{"vocab_size": 8192, "norm_eps": 1e-06, "rope_fraction": 1.0, "optimizer": "muon_variant", "lr": 0.00221, "beta1": 0.93, "lr_head": 0.00479, "warmup_steps": 0, "decay_fraction": 1.0, "decay_shape": "linear"}
MLP neurons of a small language model. Each row is named by its layer, matrix (gate and up: input weights) and neuron, and shows model dimensions 32-159. Each number is 50 + 15 x the weight over its row's rms, rounded and kept within 0 to 99. A neuron's up and down rows have the sign that makes its largest values positive.
Before each neuron's rows, "fires on" lists the tokens most often at its 100 highest values on Wikipedia text that the model never trained on.

fires on: " and", "\\", " in", " to", " \\", " after"
L9.gate340:35 54 41 71 76 54 32 54 47 48 36 40 47 59 32 61 68 20 60 81 83 26 44 44 66 44 38 41 58 30 32 62 30 60 64 50 69 51 46 47 30 28 50 33 68 60 44 74 51 36 50 53 61 47 30 23 40 16 46 53 47 56 39 32 67 56 44 68 59 82 43 69 53 30 31 54 59 61 41 57 41 83 53 71 75 51 59 38 39 63 43 38 47 57 51 54 54 55 76 71 40 51 72 33 67 56 64 34 68 70 48 41 77 39 51 63 32 27 29 66 42 42 54 49 41 71 32 68
L9.up340:63 69 37 62 48 35 40 66 44 59 54 61 49 56 63 45 63 59 30 57 49 56 25 58 61 63 32 62 57 37 58 80 40 58 24 58 30 48 48 40 64 53 43 60 32 61 25 64 48 37 36 27 28 57 61 48 28 74 33 45 32 68 63 63 48 36 59 43 11 30 62 77 44 42 52 41 38 70 54 74 40 70 56 62 59 53 73 69 58 43 37 18 52 52 57 74 32 55 63 39 61 76 76 46 32 36 51 20 53 56 60 50 31 71 81 38 67 48 40 47 62 76 60 76 56 54 52 68

fires on: " J", " F", "H", "D", " ENG", " D"
L4.gate196:67 48 80 57 39 50 42 61 46 48 70 72 54 60 63 50 42 59 54 54 60 33 38 73 19 60 44 76 65 58 45 46 50 77 50 38 40 62 71 37 55 45 39 61 79 27 68 54 62 48 60 32 62 57 77 62 86 64 54 56 53 38 58 56 60 36 61 42 55 17 67 36 36 55 45 36 55 37 42 51 45 60 42 63 60 49 53 32 54 51 35 34 66 59 37 92 71 70 46 61 20 49 24 52 50 51 44 40 58 54 94 55 92 57 69 29 27 47 60 46 75 53 59 55 48 80 72 52
L4.up196:51 28 57 46 50 48 51 69 46 36 67 33 18 65 55 46 40 85 51 53 75 76 34 55 61 53 53 64 59 42 45 44 55 40 31 77 34 29 32 46 26 36 60 45 69 45 68 52 22 40 35 45 80 63 43 42 72 58 77 40 55 74 56 44 68 44 43 54 39 28 33 38 51 42 65 56 44 62 25 32 57 34 43 74 61 49 68 34 35 59 51 57 62 62 82 44 74 73 35 60 58 53 50 34 46 40 46 41 49 42 42 42 56 63 50 75 67 76 33 50 46 40 18 48 67 98 54 45

fires on: " |", "|"
L5.gate12:41 43 49 51 70 49 67 43 43 43 38 69 50 62 67 50 49 43 40 33 40 57 74 35 56 59 65 57 55 51 39 31 76 57 44 30 68 53 48 51 26 51 28 43 39 51 49 45 72 43 44 45 47 68 35 70 68 44 62 28 57 74 57 43 44 42 46 47 84 51 66 63 76 71 69 46 40 58 53 63 32 43 51 40 36 74 40 85 44 72 35 59 45 00 42 41 50 35 35 78 51 38 75 68 38 49 52 58 52 37 62 39 83 66 16 33 93 44 53 60 33 82 60 29 70 53 54 36
L5.up12:22 46 64 67 53 40 63 44 15 62 32 50 30 78 36 43 75 47 48 63 35 46 63 46 56 62 40 51 54 70 26 73 49 41 62 35 61 35 37 59 46 57 61 42 65 36 57 65 64 67 47 56 64 77 46 56 32 43 57 42 66 43 37 54 20 42 57 57 92 50 88 81 67 51 50 52 28 78 51 46 38 32 35 34 45 43 63 59 47 71 35 51 58 21 41 49 56 48 27 77 47 63 73 69 92 75 28 39 63 66 69 35 73 58 24 55 97 45 46 54 39 37 64 57 44 46 59 57

fires on: ","
L6.gate128:52 33 72 39 24 42 77 38 48 59 41 31 57 89 48 24 40 44 49 62 30 59 50 52 56 68 21 64 52 63 51 37 67 69 54 66 14 59 61 54 42 40 43 49 67 33 71 48 37 41 54 59 58 77 53 55 27 40 31 38 41 60 43 58 37 66 56 71 44 53 39 51 38 43 53 51 51 70 41 38 28 23 44 43 46 60 80 55 29 56 42 14 34 51 55 35 51 70 56 56 30 37 53 39 37 28 62 86 77 52 45 67 38 18 38 49 53 62 70 59 28 55 68 51 63 64 26 52
L6.up128:65 37 60 67 49 69 38 82 39 63 51 45 38 61 29 23 54 48 61 20 46 49 51 62 49 26 44 35 35 26 44 35 69 60 40 40 73 66 33 71 47 52 40 56 60 12 53 50 71 54 56 45 54 49 45 69 61 52 30 56 22 64 54 41 37 68 51 48 60 53 48 55 11 48 46 28 70 42 75 77 47 41 66 35 49 74 54 56 48 38 32 51 46 44 64 61 36 69 39 54 20 26 47 35 58 35 53 31 47 39 62 41 66 59 44 48 64 27 62 57 62 63 51 42 61 44 27 69

fires on: " v", " Hu", "i", " played", "och"
L5.gate111:46 35 43 47 73 66 20 21 46 35 37 51 59 44 40 41 45 46 51 40 68 63 53 38 49 51 55 43 48 36 58 46 73 46 15 37 62 79 71 54 47 58 59 43 60 42 69 40 49 55 46 54 51 50 61 15 62 53 22 42 59 37 72 52 34 27 48 59 12 48 35 48 21 88 36 60 47 73 35 50 30 51 35 20 43 36 81 50 56 31 63 34 57 43 36 62 48 54 55 53 50 33 51 47 38 46 28 63 66 41 33 54 45 34 23 54 39 68 35 50 45 67 45 54 61 53 71 55
L5.up111:42 57 58 45 76 46 51 47 41 55 54 75 39 52 79 44 35 50 45 80 34 46 67 53 33 44 57 61 60 70 47 41 56 27 22 45 46 54 26 41 54 68 50 46 57 21 14 51 73 35 49 58 28 38 81 44 54 42 46 43 26 61 51 45 44 44 25 54 42 39 35 14 46 42 42 37 40 49 49 32 57 49 61 40 34 30 75 65 44 27 55 43 56 58 64 49 53 69 39 77 49 23 58 56 43 38 43 25 50 22 56 49 38 41 56 53 43 57 38 50 50 67 69 54 33 32 51 43

fires on: " \"", "(", " $", " (", "{"
L4.gate451:86 63 53 68 60 45 38 44 38 63 58 37 37 53 35 47 63 65 59 60 73 55 51 50 43 40 34 40 53 47 49 29 13 82 41 52 50 47 45 82 41 40 67 41 40 32 43 81 62 41 44 49 73 32 40 48 26 43 38 67 28 50 48 57 61 49 45 62 85 29 42 51 36 60 25 64 57 59 61 70 62 61 48 48 81 56 57 34 32 74 56 36 34 88 63 41 40 77 63 54 43 43 54 53 22 48 32 63 51 43 48 63 49 35 45 53 50 46 50 51 41 40 60 75 42 65 31 41
L4.up451:32 40 34 56 36 56 36 46 41 53 37 41 46 47 56 42 49 56 43 62 51 50 43 53 61 45 69 57 53 19 51 45 57 55 45 24 41 72 60 53 33 63 34 59 50 32 51 78 41 82 39 67 68 64 51 32 64 28 31 52 86 49 46 00 60 75 77 41 66 85 56 56 60 62 28 62 70 79 83 47 51 19 71 17 30 50 53 55 62 35 62 34 41 55 36 14 59 68 66 34 65 58 47 58 63 46 52 51 61 62 59 39 46 45 53 88 33 51 51 42 65 48 37 58 39 43 63 56

fires on: ":", ",", "An", "0", "1", " –"
L6.gate226:42 54 74 63 43 34 57 83 42 55 17 57 35 56 45 32 62 48 39 64 44 51 39 62 66 39 42 30 43 74 38 46 50 56 42 58 86 60 37 54 60 64 51 65 30 46 88 36 54 48 37 31 64 47 69 41 56 70 46 35 64 73 50 39 23 41 66 69 50 40 68 58 61 43 43 36 33 37 39 59 49 68 61 28 57 34 44 57 34 29 41 45 23 72 12 51 26 15 32 50 64 44 58 50 49 42 69 47 67 51 34 57 60 30 35 45 68 45 73 36 34 57 48 74 53 49 43 49
L6.up226:53 32 35 55 38 56 52 54 45 32 64 50 61 51 27 45 60 51 58 57 16 65 46 37 37 54 53 56 52 64 71 62 47 63 57 59 59 79 43 40 48 58 42 49 44 34 67 63 44 68 48 38 27 08 34 56 29 66 50 55 73 84 57 65 57 41 28 72 46 37 27 47 47 58 13 42 44 42 34 57 45 37 36 27 49 57 73 52 67 41 60 35 65 23 61 59 18 40 74 38 64 72 46 25 74 47 57 46 59 48 66 51 45 52 42 52 32 72 52 25 64 84 55 67 47 49 35 52

fires on: " |", "=", "\n"
L6.gate206:43 72 71 42 69 33 57 54 57 55 35 63 65 65 52 57 69 29 42 77 54 35 83 43 39 33 59 66 49 25 49 20 61 72 41 45 66 54 65 24 55 49 57 35 31 67 51 41 60 16 59 43 57 34 39 52 46 53 55 34 48 41 51 57 40 67 27 44 45 32 36 57 35 42 54 41 49 34 58 62 45 47 37 43 61 33 76 70 56 41 43 46 42 73 48 64 95 28 48 30 34 54 46 27 41 33 67 48 34 23 38 41 56 45 57 29 63 45 58 40 52 65 54 58 42 76 60 36
L6.up206:45 86 57 74 47 44 42 56 70 68 42 77 30 36 40 68 73 49 37 52 63 56 55 65 21 52 74 85 80 30 53 24 32 28 22 43 54 23 32 41 44 24 46 21 34 59 50 53 58 36 51 39 52 63 52 58 36 55 49 43 44 53 54 30 57 60 72 42 44 49 32 42 09 47 76 56 31 34 28 62 48 57 52 58 49 47 53 67 65 40 39 54 54 67 54 44 61 51 44 56 64 59 55 53 44 69 46 23 47 48 31 54 70 61 61 71 59 42 49 31 38 51 45 69 78 65 46 52

fires on: ",", " as", ";", " often", " particularly"
L5.gate417:75 64 34 52 25 29 27 48 71 49 40 40 48 46 44 46 36 74 11 51 53 59 45 45 85 33 42 65 49 58 58 33 59 52 45 36 41 44 58 62 47 42 01 63 49 20 79 54 41 56 40 71 51 34 33 63 53 68 58 42 43 61 36 53 58 49 48 58 30 55 56 19 29 45 47 47 35 55 44 30 24 50 62 60 61 53 50 31 56 62 62 24 50 58 64 40 44 73 77 46 69 48 27 52 40 47 79 27 58 75 57 58 36 34 47 67 69 41 31 67 30 40 52 55 54 52 20 60
L5.up417:74 55 38 47 32 20 58 71 42 49 50 95 52 64 41 39 66 54 46 50 51 58 56 52 68 50 67 41 41 43 70 32 63 41 37 57 32 45 50 51 29 26 42 27 50 57 75 56 35 31 46 62 36 76 59 61 51 48 27 69 40 52 18 47 43 59 67 55 43 38 52 47 11 45 34 48 43 62 52 58 60 25 42 37 70 48 66 49 41 51 57 52 35 46 55 50 57 55 35 35 62 55 46 33 53 34 40 48 46 36 68 51 85 44 35 67 73 55 47 75 21 46 85 53 49 53 38 91

fires on: " and", ",", "ly", " cor", " or"
L6.gate324:35 47 48 31 15 22 27 70 67 61 75 60 61 39 56 42 73 29 30 60 45 40 53 73 35 62 49 53 60 56 48 71 44 56 48 29 41 56 36 52 19 59 60 35 53 56 40 45 61 59 44 39 65 59 37 60 45 58 51 53 54 49 63 70 64 66 36 80 34 55 38 22 62 54 67 66 67 58 51 58 63 41 42 15 67 64 77 55 59 41 46 25 33 74 48 50 72 73 12 58 33 62 61 53 34 57 37 54 53 75 33 50 59 49 80 57 70 43 49 42 34 33 40 38 31 33 53 28
L6.up324:62 34 56 50 57 58 59 46 46 34 65 35 37 50 39 54 55 50 39 39 78 44 25 23 50 26 47 54 54 14 55 36 35 43 60 57 31 35 20 35 80 49 27 42 60 30 65 61 38 84 53 42 43 47 44 51 37 55 28 43 25 32 45 28 51 47 54 58 75 59 36 66 66 56 34 66 68 69 58 53 65 41 65 40 54 49 41 46 65 50 45 55 44 65 32 58 62 67 52 52 48 37 57 57 47 32 66 49 74 60 50 47 23 46 59 57 64 32 86 42 24 36 41 58 55 32 36 65

fires on: " Di", " di", " of", " on"
L9.gate182:65 71 47 44 40 74 51 18 66 39 77 26 50 39 45 41 55 51 38 66 22 58 51 69 32 46 63 55 55 69 79 59 53 57 50 62 67 73 37 45 74 46 31 71 57 63 80 20 36 44 74 54 60 70 37 59 55 50 46 44 42 59 49 35 22 60 44 33 61 56 52 72 32 46 32 45 78 26 63 73 82 65 60 56 71 48 51 48 61 70 59 49 80 51 44 72 45 42 40 69 39 31 33 39 36 59 65 65 45 58 38 28 63 58 59 44 27 31 39 65 80 30 51 61 46 30 63 55
L9.up182:57 68 63 49 33 72 59 60 54 68 63 35 47 53 60 61 61 47 38 34 38 67 53 42 37 37 59 65 47 47 50 48 40 47 67 44 73 59 38 74 47 44 50 36 34 90 40 45 48 46 70 54 53 57 42 60 73 30 61 63 48 61 53 36 76 60 85 31 63 37 55 45 40 10 48 43 47 38 94 72 38 49 24 37 42 32 73 55 62 73 49 61 71 56 16 72 63 50 53 12 72 31 47 55 44 69 45 66 48 28 43 47 25 61 51 42 51 44 29 29 49 39 63 54 39 58 31 55

fires on: ";", " |"
L6.gate339:68 59 30 48 28 58 58 44 41 49 21 63 45 57 73 45 67 39 46 39 69 67 58 64 75 58 29 57 19 50 42 42 39 25 47 47 74 45 60 57 14 49 42 34 71 62 59 47 48 54 60 88 22 41 78 60 70 56 67 71 47 70 80 16 42 83 39 55 38 58 51 28 33 67 53 47 43 69 52 46 52 49 39 56 81 65 45 69 39 55 50 24 45 36 49 65 39 61 68 71 53 44 70 40 24 48 88 54 57 57 57 54 60 42 33 64 65 63 34 32 71 54 18 54 50 48 42 73
L6.up339:08 43 13 46 60 45 51 57 51 45 49 42 43 48 62 45 60 31 56 58 63 46 57 13 24 44 31 50 33 22 60 62 31 41 57 41 54 32 68 49 57 40 60 34 43 31 37 56 37 35 32 67 56 43 43 66 38 46 39 50 39 73 54 67 67 63 52 49 51 41 49 30 38 54 58 56 58 48 47 40 26 53 51 60 62 35 74 47 49 86 33 48 58 58 68 85 55 46 58 63 57 62 63 41 32 45 58 63 62 33 46 40 52 78 79 60 42 48 76 15 52 76 59 36 73 36 66 65

fires on: ",", "\n", "ed", "ll", " ("
L4.gate203:59 51 52 60 60 49 19 37 42 57 59 47 67 77 33 35 52 53 41 49 26 29 34 26 61 57 68 54 41 55 51 61 43 51 46 50 18 51 79 18 64 40 26 49 59 50 59 67 28 59 44 39 43 22 29 49 56 62 23 68 12 52 68 21 52 17 48 49 60 45 37 41 57 45 50 68 51 41 55 49 62 52 58 54 60 59 48 59 11 59 31 47 44 79 30 39 67 65 31 43 37 49 44 59 72 66 59 37 70 43 81 57 45 61 43 49 49 49 56 49 10 40 35 53 37 66 42 49
L4.up203:55 15 86 63 55 34 55 52 54 44 48 44 50 66 55 42 47 42 30 41 29 60 45 39 43 56 56 37 37 39 29 52 57 53 58 41 45 57 46 37 47 63 66 29 50 41 45 63 49 34 30 44 36 26 35 31 43 34 51 58 50 58 60 40 32 33 48 53 48 40 52 65 41 39 50 44 42 45 57 53 50 40 47 47 43 59 79 27 66 54 55 39 29 47 46 46 18 57 67 45 56 59 08 47 76 51 65 76 60 29 79 55 45 35 34 24 46 22 43 56 18 35 34 71 74 60 56 52

fires on: ";", " Sk", " Cla", " arch", " sk", " Motor"
L4.gate497:18 71 59 40 43 54 47 53 64 51 23 23 71 71 48 61 41 46 17 50 57 73 46 46 64 20 18 59 43 41 56 65 26 33 52 57 59 17 66 42 42 56 57 24 67 30 64 47 25 79 49 62 66 33 46 40 33 39 82 46 45 75 39 51 56 58 48 32 31 45 50 51 64 41 40 58 42 52 58 37 27 57 38 53 28 49 78 47 51 27 45 17 66 43 40 31 45 40 61 44 59 50 62 59 47 49 67 56 25 44 35 50 72 46 37 51 37 38 30 63 48 59 37 44 53 82 50 74
L4.up497:47 38 74 81 39 52 35 19 44 47 46 54 75 44 38 67 76 18 52 60 68 31 38 39 53 38 47 52 54 36 21 68 77 34 37 65 64 45 53 63 39 61 39 35 44 63 43 49 37 70 51 27 54 26 42 33 40 51 51 55 39 45 89 41 53 49 31 66 55 27 28 87 61 36 56 36 58 70 50 56 52 60 33 80 44 46 36 53 55 45 53 54 56 45 46 43 77 49 42 34 62 36 54 57 16 51 42 46 48 31 28 40 58 71 46 49 36 49 21 46 45 59 46 47 56 67 36 47

fires on: " D", " T", " R", " n", " L", " F"
L6.gate90:37 26 38 41 32 48 38 36 78 48 84 44 40 57 59 37 92 43 55 55 75 44 62 64 73 65 44 71 36 40 57 24 51 67 27 62 28 58 58 49 64 37 40 59 72 58 31 48 49 53 39 67 35 31 64 51 52 64 51 54 75 43 82 47 52 24 72 56 48 49 60 21 41 50 33 19 49 61 56 44 36 42 33 33 67 61 59 54 47 64 22 41 66 54 73 27 57 65 52 72 49 58 50 79 60 70 34 79 65 42 31 45 59 82 65 47 54 49 60 17 52 46 29 32 31 45 33 47
L6.up90:32 40 40 66 67 55 39 50 38 30 44 50 37 57 43 29 67 68 78 54 44 34 68 40 73 51 65 50 58 43 47 21 82 60 77 62 33 74 45 32 30 28 54 57 62 43 15 28 38 51 34 57 83 32 68 58 87 61 88 43 42 49 58 47 55 54 44 42 53 41 67 19 48 52 60 48 09 67 40 34 40 50 44 40 40 61 60 48 59 56 64 50 33 39 67 28 49 62 50 45 61 53 71 51 36 58 42 35 59 48 46 52 45 82 43 60 80 49 59 98 56 40 53 43 35 57 28 22

fires on: ",", " ;", " |", " and", "-"
L9.gate510:59 45 33 39 35 39 64 34 61 53 58 45 56 41 49 40 46 53 55 59 51 48 44 40 70 54 42 61 58 55 28 43 54 48 24 45 51 79 56 66 29 44 59 70 62 60 59 59 31 69 43 33 50 58 59 63 62 70 42 55 38 59 70 28 65 50 22 63 33 65 66 52 32 39 64 64 23 61 47 28 51 46 53 34 40 48 61 31 47 78 41 61 41 37 52 48 55 36 37 45 20 71 58 40 41 44 34 60 53 53 63 69 58 40 58 53 41 50 70 55 66 40 05 38 66 45 60 62
L9.up510:53 48 58 65 40 40 42 47 43 54 29 57 45 58 60 45 35 40 70 40 53 62 57 77 77 29 24 57 57 32 42 32 52 40 76 22 44 59 37 55 52 22 65 56 65 19 65 23 34 40 36 51 69 36 41 35 48 49 31 67 36 38 44 37 44 46 21 53 21 35 66 71 64 50 34 39 51 65 35 60 66 46 54 55 57 61 54 52 74 66 40 42 38 44 05 40 65 62 35 42 22 70 50 51 37 32 45 48 53 38 80 59 83 66 27 71 60 02 55 48 57 67 39 46 51 66 51 57

fires on: ":", ";", "-", " a", " -", " the"
L9.gate56:70 39 58 66 54 37 21 40 56 35 34 53 63 56 56 62 68 55 38 24 40 58 37 65 38 60 33 33 65 42 27 37 37 30 37 55 87 43 24 44 60 49 38 66 76 45 54 42 53 41 62 35 46 55 43 60 37 36 24 46 75 28 42 45 21 57 72 52 46 51 69 32 75 21 61 76 59 39 89 74 37 39 42 63 13 29 43 37 48 61 53 00 55 50 54 52 46 46 57 43 37 43 26 76 55 60 42 31 39 66 36 33 58 43 45 41 48 45 56 24 34 46 41 69 55 52 66 60
L9.up56:54 57 37 58 96 37 54 50 50 51 67 45 52 71 51 73 56 44 49 76 49 24 39 62 52 48 32 50 56 66 44 49 52 40 52 51 56 59 44 55 47 30 33 41 69 71 34 55 53 56 43 28 35 54 29 64 74 49 70 48 39 37 42 72 65 60 28 18 44 35 76 61 55 58 11 76 52 51 70 38 22 52 48 52 73 66 65 41 56 44 53 57 67 60 35 60 42 69 45 43 61 39 70 30 49 35 50 64 52 34 37 31 85 32 39 59 44 45 45 43 45 52 45 00 74 70 54 45

fires on: "|", "-", " -"
L4.gate195:47 48 47 52 41 63 42 64 61 59 66 70 65 75 40 43 34 99 41 40 48 64 85 48 66 60 61 54 42 72 57 46 53 45 59 47 74 36 56 60 39 60 45 59 66 31 57 53 55 28 60 34 59 96 54 56 83 60 62 56 61 82 40 62 36 42 75 41 72 48 62 46 60 48 58 56 48 68 50 71 26 47 77 66 48 58 31 67 57 40 35 47 54 29 52 38 40 46 56 39 82 46 58 65 41 60 38 71 61 21 40 54 52 60 08 55 56 37 57 45 40 67 41 52 61 50 65 55
L4.up195:65 49 62 38 51 71 09 69 61 56 85 38 45 83 46 33 56 54 59 41 12 40 44 26 52 65 59 52 38 60 32 47 58 20 62 52 52 64 52 64 27 37 48 61 62 46 41 43 42 34 49 45 47 69 56 70 31 60 44 43 15 59 62 49 38 48 49 61 70 60 47 74 49 50 72 41 25 64 40 61 49 53 34 34 47 78 36 64 86 40 49 43 49 48 73 50 72 34 65 44 22 47 64 82 57 48 61 70 59 42 63 40 49 55 33 66 56 61 45 41 26 63 69 55 60 52 62 52

fires on: " by", " with", " of", " joined", ","
L9.gate318:72 37 65 53 49 38 64 40 09 31 35 52 51 55 40 38 36 51 37 55 35 65 47 54 44 55 64 55 66 32 55 55 57 42 23 57 40 81 52 57 66 52 60 67 82 59 66 28 38 40 28 47 23 86 47 30 68 21 32 53 06 80 30 53 40 59 15 39 45 43 66 79 62 36 55 77 51 53 64 55 56 44 59 64 40 55 44 52 50 25 62 33 61 62 55 53 45 63 55 36 76 22 39 52 52 49 48 59 65 34 53 67 43 76 44 51 72 35 37 31 50 64 45 51 30 55 66 78
L9.up318:54 31 50 44 29 48 20 55 58 68 44 41 56 69 47 57 47 62 46 53 57 56 37 59 41 74 39 68 28 59 28 57 24 09 53 65 31 46 44 72 56 47 57 71 30 33 60 71 32 69 48 43 51 28 61 45 34 55 44 61 49 61 39 34 68 47 53 33 18 46 55 27 47 31 45 61 49 42 59 77 29 75 61 60 50 46 27 52 20 41 40 49 65 15 30 58 49 30 58 30 34 31 55 62 47 53 66 52 77 43 42 71 43 56 25 59 48 57 27 59 52 78 72 12 56 59 20 64

fires on: ";", " |"
L9.gate254:66 68 41 36 58 47 36 35 59 59 49 18 60 72 40 87 59 35 39 76 23 63 29 77 20 35 49 42 51 60 41 39 37 43 45 42 63 42 57 60 64 61 40 47 47 71 16 38 59 69 32 47 50 30 39 33 46 48 55 47 95 28 39 39 64 58 52 41 71 28 47 61 37 48 55 69 50 46 55 42 55 53 22 63 32 57 66 45 45 56 59 54 59 65 64 64 71 33 49 44 49 44 67 57 66 53 64 40 42 38 34 22 59 57 58 76 32 57 48 42 53 76 37 35 44 54 90 42
L9.up254:51 55 62 62 57 21 25 48 58 39 31 55 87 54 34 50 67 28 44 52 55 28 67 57 47 05 65 59 40 47 41 26 60 36 39 41 71 27 19 52 58 45 49 30 38 56 37 49 56 33 46 64 55 18 78 56 50 33 84 48 55 71 66 49 44 59 54 38 36 57 54 57 47 41 62 48 94 55 83 59 42 57 45 67 63 60 44 73 50 51 43 32 29 56 26 55 63 46 47 33 70 62 48 41 66 70 43 30 51 68 28 42 53 29 44 46 47 39 46 57 72 61 74 32 46 75 55 50

fires on: " \"", " '", "\n "
L2.gate295:72 52 14 43 34 71 45 39 74 50 75 56 36 36 68 61 50 46 47 23 45 44 48 50 46 44 40 47 71 55 47 42 56 76 36 65 15 30 30 38 62 34 50 41 44 34 44 49 43 49 44 54 48 60 26 41 34 44 37 62 66 27 28 55 28 51 53 49 48 54 40 44 40 40 58 45 40 62 54 67 66 70 60 70 43 28 48 47 43 43 30 38 33 77 64 39 43 38 29 50 47 48 77 79 62 32 47 39 51 38 83 63 55 50 41 56 63 37 38 56 55 54 55 48 45 78 37 27
L2.up295:69 40 32 49 25 36 39 25 84 68 63 76 66 52 55 53 81 47 55 61 32 50 46 52 58 22 27 47 45 43 30 52 64 59 25 20 28 40 40 65 55 47 58 63 62 49 67 77 31 53 40 65 55 44 51 45 57 64 49 47 62 31 36 55 44 63 69 56 54 40 13 36 40 64 16 41 66 54 67 65 65 50 77 47 47 49 13 50 39 46 41 56 53 83 71 44 38 52 29 80 45 67 52 50 40 37 48 27 65 64 83 42 40 29 56 61 40 20 45 52 63 41 39 39 53 45 30 32

fires on: "^", "\\", " $", " \\", " ^"
L5.gate441:31 62 45 51 52 21 26 50 48 16 36 62 58 33 22 53 52 46 65 65 64 20 13 53 79 45 49 45 67 23 46 43 57 58 94 44 59 36 67 63 28 51 65 44 49 15 51 46 21 31 44 29 45 35 54 35 42 46 46 29 53 69 64 74 38 48 55 56 55 64 44 61 45 73 32 45 51 46 41 33 60 76 28 60 54 46 54 27 37 40 57 40 31 54 76 45 54 27 51 79 58 57 68 40 47 43 50 03 77 44 57 70 48 52 51 41 50 16 29 46 50 45 44 52 46 55 42 47
L5.up441:44 75 46 29 37 43 66 69 50 46 23 65 43 61 48 55 23 49 76 53 42 62 46 61 45 50 63 47 57 60 45 67 59 45 39 76 49 58 23 23 55 54 48 91 63 52 54 47 53 16 42 19 66 61 81 75 50 59 67 39 47 39 70 70 57 57 54 47 49 43 44 59 40 52 47 27 47 68 26 74 54 50 56 36 52 29 39 69 32 17 54 50 40 55 31 53 57 26 43 44 51 44 58 56 51 39 52 54 70 50 87 77 55 42 05 39 59 80 55 63 45 20 42 38 62 71 50 62

fires on: " in", "s", " of"
L6.gate43:71 13 72 50 81 49 72 39 23 53 47 56 62 63 41 53 47 53 49 67 66 73 60 48 64 63 43 56 58 64 65 40 44 57 21 25 40 69 54 40 71 64 70 58 55 51 51 44 55 45 45 69 38 76 26 43 75 33 44 52 22 58 58 57 68 46 26 37 88 41 31 46 57 60 61 46 35 34 39 41 69 39 54 65 26 29 76 61 55 63 84 50 29 34 71 76 43 38 46 60 49 51 20 63 62 50 46 55 50 14 76 44 45 45 61 59 67 37 53 55 44 51 25 40 21 52 76 59
L6.up43:53 78 52 39 37 62 50 45 52 47 36 73 50 40 30 43 36 60 64 27 59 55 58 77 34 31 34 45 39 52 29 79 62 70 33 57 73 49 42 59 30 62 48 68 65 38 65 73 53 47 59 75 49 45 48 42 53 36 33 71 26 53 78 56 45 56 60 44 61 59 37 73 64 41 23 31 47 46 24 58 52 61 49 56 46 78 66 51 46 60 22 48 51 36 46 51 64 48 57 47 33 70 33 37 58 69 59 31 25 52 62 51 51 60 49 55 55 70 39 55 99 66 67 52 46 56 62 49

fires on: " '", " May", "—", "-"
L2.gate149:40 54 43 46 70 70 18 44 46 36 63 58 62 46 27 44 57 41 45 81 53 36 43 71 41 33 26 29 41 35 48 38 29 48 45 79 49 34 37 69 74 68 64 52 45 33 41 44 66 34 35 52 49 28 20 42 08 49 72 58 60 60 65 69 65 86 50 49 63 47 11 46 52 52 27 60 51 53 74 56 45 72 46 43 52 46 58 59 47 64 43 64 46 35 51 28 33 39 62 28 38 55 57 37 52 57 27 68 29 73 80 48 59 65 43 63 55 37 58 31 60 68 73 45 70 61 26 71
L2.up149:50 47 51 46 47 39 74 47 71 23 50 49 68 84 27 35 61 67 48 72 58 72 20 58 41 56 22 43 32 29 32 51 70 57 50 59 62 42 62 60 53 55 41 72 85 49 26 58 50 78 48 49 53 59 45 45 28 68 38 62 55 57 45 28 76 72 31 38 07 39 32 36 25 60 18 69 48 69 62 56 37 63 54 55 32 40 51 67 36 38 44 62 57 63 50 29 31 47 41 29 57 49 66 39 38 57 45 21 43 77 48 58 52 32 62 64 31 25 56 45 43 38 60 48 51 84 43 39

fires on: " a", " in", " from", " of", " to"
L9.gate449:41 76 59 45 61 46 65 64 52 74 47 50 57 37 72 52 57 60 40 34 52 43 57 51 80 52 59 45 54 42 54 36 29 78 12 43 42 42 43 35 49 71 54 66 46 70 50 64 41 54 29 57 31 50 34 45 54 47 41 40 38 47 37 65 22 58 44 66 66 44 30 90 59 49 57 64 27 42 43 40 76 46 65 64 51 53 51 64 58 47 35 65 54 46 42 48 16 23 18 62 69 71 04 60 58 45 43 49 42 53 59 58 46 13 71 47 55 26 54 64 36 60 53 94 28 62 46 20
L9.up449:36 48 67 33 46 45 43 32 36 51 35 54 30 59 25 49 57 54 45 48 39 42 61 59 50 37 63 38 44 61 44 35 66 64 64 48 45 49 28 41 36 87 61 84 59 39 63 52 71 93 40 59 51 51 38 71 55 51 89 32 51 38 43 59 39 44 59 57 70 42 25 61 52 46 48 51 50 78 51 47 64 32 42 48 57 36 62 45 46 62 53 73 81 54 71 60 34 40 39 68 23 36 44 47 57 59 62 30 58 56 56 39 42 24 41 81 33 52 42 57 59 71 31 57 56 50 36 55